Weights of a small GPT-style language model, trained from scratch on English Wikipedia.
Size: 8 layers, width 512, 8 heads of 64, 42.1M parameters.
Architecture: LayerNorm before each block, learned positions, biases, tied embeddings, normalized queries and keys, attention and MLP in parallel.
MLP neurons of a small language model. Each row is named by its layer, matrix (up: input weights) and neuron, and shows model dimensions 224-415. Each number is 128 + 32 x the weight over its row's rms, rounded and kept within 0 to 255. Numbers have three digits each.
After each neuron's rows, "fires after" lists the tokens most often just before its 100 highest values on Wikipedia text that the model never trained on.

L3.up340:178142145117133126196100102140110127131152127117149128153114188141161098107092096160100118121079164144073165108110125111126127155041203145105121146097079130190118138112096130157097104096122089139105122160063118180094081046123080148103134136134143103116168171136143085099153102162107166149094128132053169102171148139150130143086152116146162092127160159068168124166143116151117155102168093114089128125138151066168076116166117158111115049160138192134124135130158129074091137112131086049171138143110178171063147161135160220137165125127117129103127116129053171116111104168096124122
fires after: " the", " a", " first", " The"

L3.up1328:088125140178095132191000106147114098099141078078176104165171144126112157132145135108147054133141125063165130158197125106129101093113134053122135103133089105100105141113153128127110143092154178118126102108104133149126158137114175155154152092144130143075188179133135097134209123143114157162108160101156120081180162096135113148114207105128145118132162194061196142158102139101065131183101142088167101107123098169162106117112140073118129108134094154116148159082134155127153132079114126162157133114159154123117173104200080164156187132100110111093102090135151153149158139129118120128
fires after: " the", " a"

L3.up1114:090112178154107052105140102141179118120147082053149115114116132131126102177094171122129137152116115064112154165140117122142129164166069083190130165117123090194145154092112127116138130106146125150117120214128148106148149118139135186106074124095116106088128124094111127186175143168124118162122113152102111175124155139113109134108198144076083137147123078029147111096190090142176146107132130159148127084139113143136154123099150105126148122115101154108138141117087103191160154122122098076066167117153116136136120147140120138119158158169080090179135154163069182110167187158139171149
fires after: " the", " a", " The"

L3.up802:145131138135137116108124115107145126118137159095074160134119131143131183174125095115140134142115091175141084103127134127164201079152128143211120083097088103130107117102155191144155094144115097164121169049037105156172114112183184097167072119182183129078097128142101118150154124150115165090154140102128168121179158121076115066073103071147136020151124147105135068073117179088150113172131111117110171116156127112131094097073103110125177151148123110131116126133160137084094170095180121092118163170118116122132102138138115165114127044069141143139119121154178192158118054114095084103
fires after: ",", " and"

L3.up1684:089117167149126096101096171155105098092068138156113120099127136160117174102118075196123183114154177110137173092078133137110125082149118197160151083120143078085135091126140169105137145127097134129152143155128102105133145115161135091160091144130101173163087082077148121094123120098143101123130132125116188127154157123109153160118157119133092128128095156166114123091123145116123113125163117130105083175115119096096130131153114101110120168166026083131155157169184108143092070179173119158107128095153084102145121141154100133152158120153144113095133167146119182152095220164151115104
fires after: "==", ",", " is"

L3.up1504:052131168113051145172136113116088138112194125127123127178159154155093067143105144160123135117134142162136136128104082155095189142149131107095125166156157107144189168137088162255146129119194124102147158120147171121133145163125113162171174126158193098148095090123117149076130144062088126145162114089141123131093118159165146156116086145120140081185125159162154142117157119131080198137080131190137126130149173121146156113136157150130149137143130072147151114118130106094131164116204077135147111109147109123104123146086143124146157122110089113161215175145143128124131127122113130190
fires after: " |", "|", " election"

L3.up53:120102103148107198157101115114131139119135094125089146129129086151153081129096101120075125103135102140167121099156124135107175108082133112128061186136192142105128136152111149204097099140134090108079154094138163142144128098159144142087128170204126085148154081121205166116154152150122126125174085195147116086123147138145118115088105118109147100098121114163149139162100133077144168119171138101121110097114111084126143087117126141178121141189000135094077110147111158159125164144164130094099133167082122054113128114171051150073143180103131095135106096109130141105124134143165149146
fires after: "|", "-", "\n"

L3.up1735:148179144163095175076128107123125102164113080091131111132138133127128119145109119133167099088136059087164103107085097167146125133174113071141096111125111184155133150094128131144105094153115168175112080155093110098118097159131169148082118125110177140190186146102099114109158119093085111128156112159150177120156122176096106090079112100120147185143129105146122134130133098149178100157156190103131133108109157134086146117091101082102160097101132208152132135057124145149140148111120117094140110169136134065169165116145163081129145114127189117138123186116125129170177139087143102114
fires after: " to", " in", " for", " the", " a"

L3.up737:100138127134127084136141132108125131120109255066201122145080122127141087144184153099140176095092099113111101151086126122134125127164147135115143108153103086091176095141171197081084129102134182153162164096080151168123168152133075157131150117161109105084169121134140145031130160101125160165094163169139154055126076092095168255124145155115147165128117172088136175191126127146085121096107132168116154131160137098169156144113054122164111125162070098103108110176128130153137168165134142100073130100167143177158134146075150120187085112135131125150133144120132121126167190114162132139
fires after: " was", " is", " been", " are", " be"

L3.up219:142115175127141167149117100127135112182131132146121081124093140135102145123136103135185175142173124097133120145115116152093129157156105143081141158069081096109196106124169201153148179092088149135147104099127140105037136126153158104093141117110152090088142145152088181150080126118166162165117117135087068184085171111082144073189074150078178163113154118130172105133141153113128107105161071083182098076157166136088160143074149124179130148115151075132097141192147150128155164133176097167159123148120119157123104156140083080110110114132158129194184132157166074166112124172103160100
fires after: " |", "|"

L3.up961:079079142109129191165131076132096105164043077114116083105107136104130114132223147146105159073098191127135102124104145120171167169100173130161173170127128095073083171087132077157146119115059077067161119173104151083127142118124152104069234146151146125123152151188108154103117131098129137104099116151112124084145170141078118127197112121113091061159067167116128093114140175174081101110158142144121098105163060102105135105135136106108143160126137113089106166157112138133097079092131075167151141141170121148142142094120068109040138113127106121105160128107097150136111122056130159136
fires after: ",", " |", " in", " ("

L3.up717:092131104140149092110152112113173118127105129067160142096091103147143069204101164084202132105134123093121048092106103159120126085108127130074145155103079188174167185150123115133162099117095125146124083161119104119142078224137146113138136129178075146124173154145160180117153083104125140124143141108149150155128125111174154143147103137091124143107123167146109180087139096089115162173139111082090058087149075130158128150177118215146127087091159119156091142193088120113149125093159119157063142105073139103176111140161172196134146148126087127092125134166075179135126125118103136135
fires after: " the", " The"

L3.up408:113127109109213114181141138108072110098066136126115143151151155118140127107112103149109094107173162058106131153075098153101129123134166132104165067106088178132147133105178109089148147094103156100091197164067162127162059153173085084119097116187087108129135070162171127078147158122097150145109130140172136148092091103130128129164108113138161138151148119128116160045124212137116135110150178151141108144142166098158116177153175145093141137120176172127130169143147060159126139119070143131104134113078169164093086122115117070089169151161122153180128137091153142173120146151077148071
fires after: " |", " the", "-"

L3.up1007:109113098117122135107115114067153125099145161133153074184072146096179092125103086130140143113188160119088135117126117144116161088116096123084098150099136181144176177127118151093121141147147145128166030101130050132086096105106092126077171165131148157120115142071124199075128120096137090188127166122093100125086120109185149159094142126140106144137111144083165125066136208077136151131065160095112151156106159101156123102170136115087158126137082077098139104142086120139136225104162115149123089156073168155157135099175123161153143051159091140159136147104127169067125146134141109085
fires after: " the", " (", "s"

L3.up1877:097128137090128124120168122101203122156192111171161170155142158181167110073200103197079129163106154144146105192092112127113116151132129111155115138104140129142127041147190127109093120078173149106133107107086141114073099063156085077155150142152125107087094156163150085154121133087125097111128122152125097081094140093082128115133109065143093093133090132073114173181108161159106122141082178182090127102135137129133133140041094112142183172110150088108100140139110109162130128175093111126188134112135145099163124096118087154115156151090110105172125162103116052156141120151128092120
fires after: " |", "|", ":"

L3.up1305:153181143112106157155110111129143064224154153114132094116104151111142166130154111121115142142119111121175121135083143219147127170136165132165083119124123118091116059105147167091108148130091154120116118180154140174123154137075104040134144169102223115139140101111114156114109148185104147144117153079149167150158063151125145125161202102115167102145170165191154053150190091139157138116019179136142145128119153198127099140165136175104060132184168142146126146140172172095098133151126130136073132072115115064117115110102026135119131132152180098125136187133134138127099138080149137122
fires after: ",", " in", " North", " of", " South", " New"

L3.up712:197129180114130117109151185107123073109132116098125110163124153174154184165102126111089114185092156116150082095132111148141099132050158154108114174144134122179124107147168161216109096142193111156144138101207121094119177131183134133151095132118179109117176098187133122134108123147070088143099125142135116155108122124091159120126124091146121143097197104125124131148130165109170171136100084201143117088144091163132125148108154120135112127117163133114105159166128116095194080112099109109155119129149180150076108055184098154139132147169082145148075110155125138119137165138068163126
fires after: "\n", "=="

L3.up125:151139115166138061086097114136107146112047104104136155122114109176131089157125097152168207095112105143136098133130178092175158153171114176149124128089160127088194110108159120148166117101114079141079148086121150156104135152140131128102166126137140123083170189135124081149114160068136114149114145095140138123138157106126122183131102156078119187180115147109083126167123134156095095088096163122165142175152130115144147097120174191143116142136131113146104185185083109168133139206154158133141163101113145116167124119191096178155101129193116181081140160055099144159171130093161195127
fires after: " |", "\"", "|", "==", "\n"

L3.up1540:113113130041122098128110124155103195147101166143072160137124182155144108098127108127064158126130103160124098127169167083164172179161166150139148057110149175157140188120158130115099107154161092159097135106087140116191067167101141104125103116132091085158127140052116143152091145087106120095129085048148156180084174134074106124105146131200166071133192133137122117066176124074122077124122172164128136118167145169153108077134136142117145098165131161084164111130073132082102131100159124038041115102151159126106157146103081095120147129114087188123082130113124107129061103109119128165
fires after: ",", " and", " that", ";"

L3.up550:078117064092120126144180108153121147114125153140166121102165180104150078126182070152124104111139056122134110123144132135136133155087120078097097114117160106138104098127113150100168175122181104159137152137145125096088142103113161096154096113124083039163144146161103145071122059114117122139121151176193081070114150167114122099156093139123138122134099169147147108133152166163094169098139115131188106096117149190168101107097068113093135142140159178069115141103124106104170109150131122106156122125123119055167100139152092168169157135102056092094111144193166201133158111126078147153
fires after: "\n", " (", " \""

L3.up1065:106096109124112112126161077101102138134121066087093072101158175129110074174124162156164087141202065100055114189141176194151180096088075159170130113134188127127129118096147180123084153114158106085182099160095171145074148143113179148171140171137172153136139097117136121102097122121205131148130112124135143152070116161134086174144193048121102118126141127099109158121136079112143127118162127094149095139113160145142141081114124170164106190091087068115095167120164126140093116108152106141118132133136133038124137100099083102124179133079104130122117111087121121140188233116154166078
fires after: " ("

L3.up1408:116141143090133068121123108137150132123116233165173100125112175114170029151091121147134201101092113057155092083067129093065165196119124160100176191131137076165137135147174172133125147159135150123151149108097113154167101116087137130119119111125140073130111103070154115163056104127042167172128128103106091159132136154154144099161132092139121116162066129177127169109155094075131110118161085151064115130141169068145128143093107096140140106141161115126109122118108110108096084156139156160102144179087089116106051151119129130122152120117125156118168167174178169165134086113138091172
fires after: " |", " ", " 1", " (", "\n", " 0"

L3.up1079:153136147130115091141121112174140106150116111115119111076140110112131121122106145095109119126128148160120081103111163144114107105116105145110149130126097100145110166089177136128088092112101101192091156171114176148082137126179067162117119084131218121200143071099078148203114120189099153036151154171164123172166087188131147078094113101117154106154180091216114136121109108132114182155086106120108127109145164198125122143127147121140172163153097145133098111141085150195178152109153117118168136122107113131117094161180117134107151097149133115133067187140168189093176094163043133184
fires after: "|", "-", "\n", " November"

L3.up34:132117117180072083111123133078116111115142129083174145135109167144165086091081115169096126123118125116106141152098108125081149102145109121077125084184108150106092119185164172117070115163135143160120144154098144053128150071133012113117203125210096127055102165133146124125131148108127120193146147135126116155092169147187164124168121092110123114109136126170069170178124065137107143132115160166133164167126131095117106045121130133066127212176146131095074167100094173137100151123116126160147126100103126094146125122123045141157075147193069154111147200169154103098131149133118126108
fires after: " |", " a"

L3.up1332:149152083151143164112154084107133118123086162165140098188151133143170166096150122088127170121129135117120111167187105146097118134069069148162200152162130129144159123133208128114139084085133124164126118127131093116184097191145130146135160181174100124147117076104112114094085088176121150144122074162123147126149131154116095090162083084204149132119108128120119170117096133207060110068121068174104090120100113155187095149050110187092154134140126153190073164152168141155152137070154150120166144139126089120155129128119138103150119080132075169154091121125109077109117149128114129112
fires after: " |", "|", " Team"

L3.up631:085128128178114112112141118129133114184193155130113103078146129126163107132121204147102159121092150110066050084128156154135164130096118112108131155089084213115111138124161152092109081099134116128150190106114127139147081109121107093174115139108137028080152110089135126149075139113150117152178147065177080161162110131102089181123094115150155098161187125151065088180102079159112214119117173146112132144119147136091125158125138124148116183143107088126179150165132114103113140084129146097071076149122110103146122134146051191128152091142164165094096137110122102166151121131213133160
fires after: " in", "In", "|", " In", "-"

L3.up1470:141082123183157120111158125143144150122142083138140105091123148128143128130130106150151130128165161118040117160077109108168147109118222097116103100131111140160173146126226057115123139123154126125175159150106159180122132105079133146125181150155163125123132136175118136155065208171070093086083138133151136156114167150121051147097114094199153107146147146159156139145134117126150155118111144106185120153162109166150167129065076118139108111109090102117164165103096042182120186153145128120130121114132117170165107114121154103066122174088141151118143088120155118139155121134160138137
fires after: " |", "|"

L3.up2025:106056120142129108117149134058137118109179141109104159096155099172167141148121140154095144121183101132060087158085090151057153163227121158152147170112093146163179179135148155165105144122199132123074155146068142090054167122119102120104155132140147139152122080086107101173138114193129114145146081154149130125078187117144109103161096149147069131129161142138097101105166186128110105094151120151120132101135121153148101148140189162124136141102152087145126122164117139176207154156117084112115110148191152142113095110100147135097119137133082100115136142113116130117153162120114137084
fires after: " |", "\n", " Candidate", "|---|", "|", ";"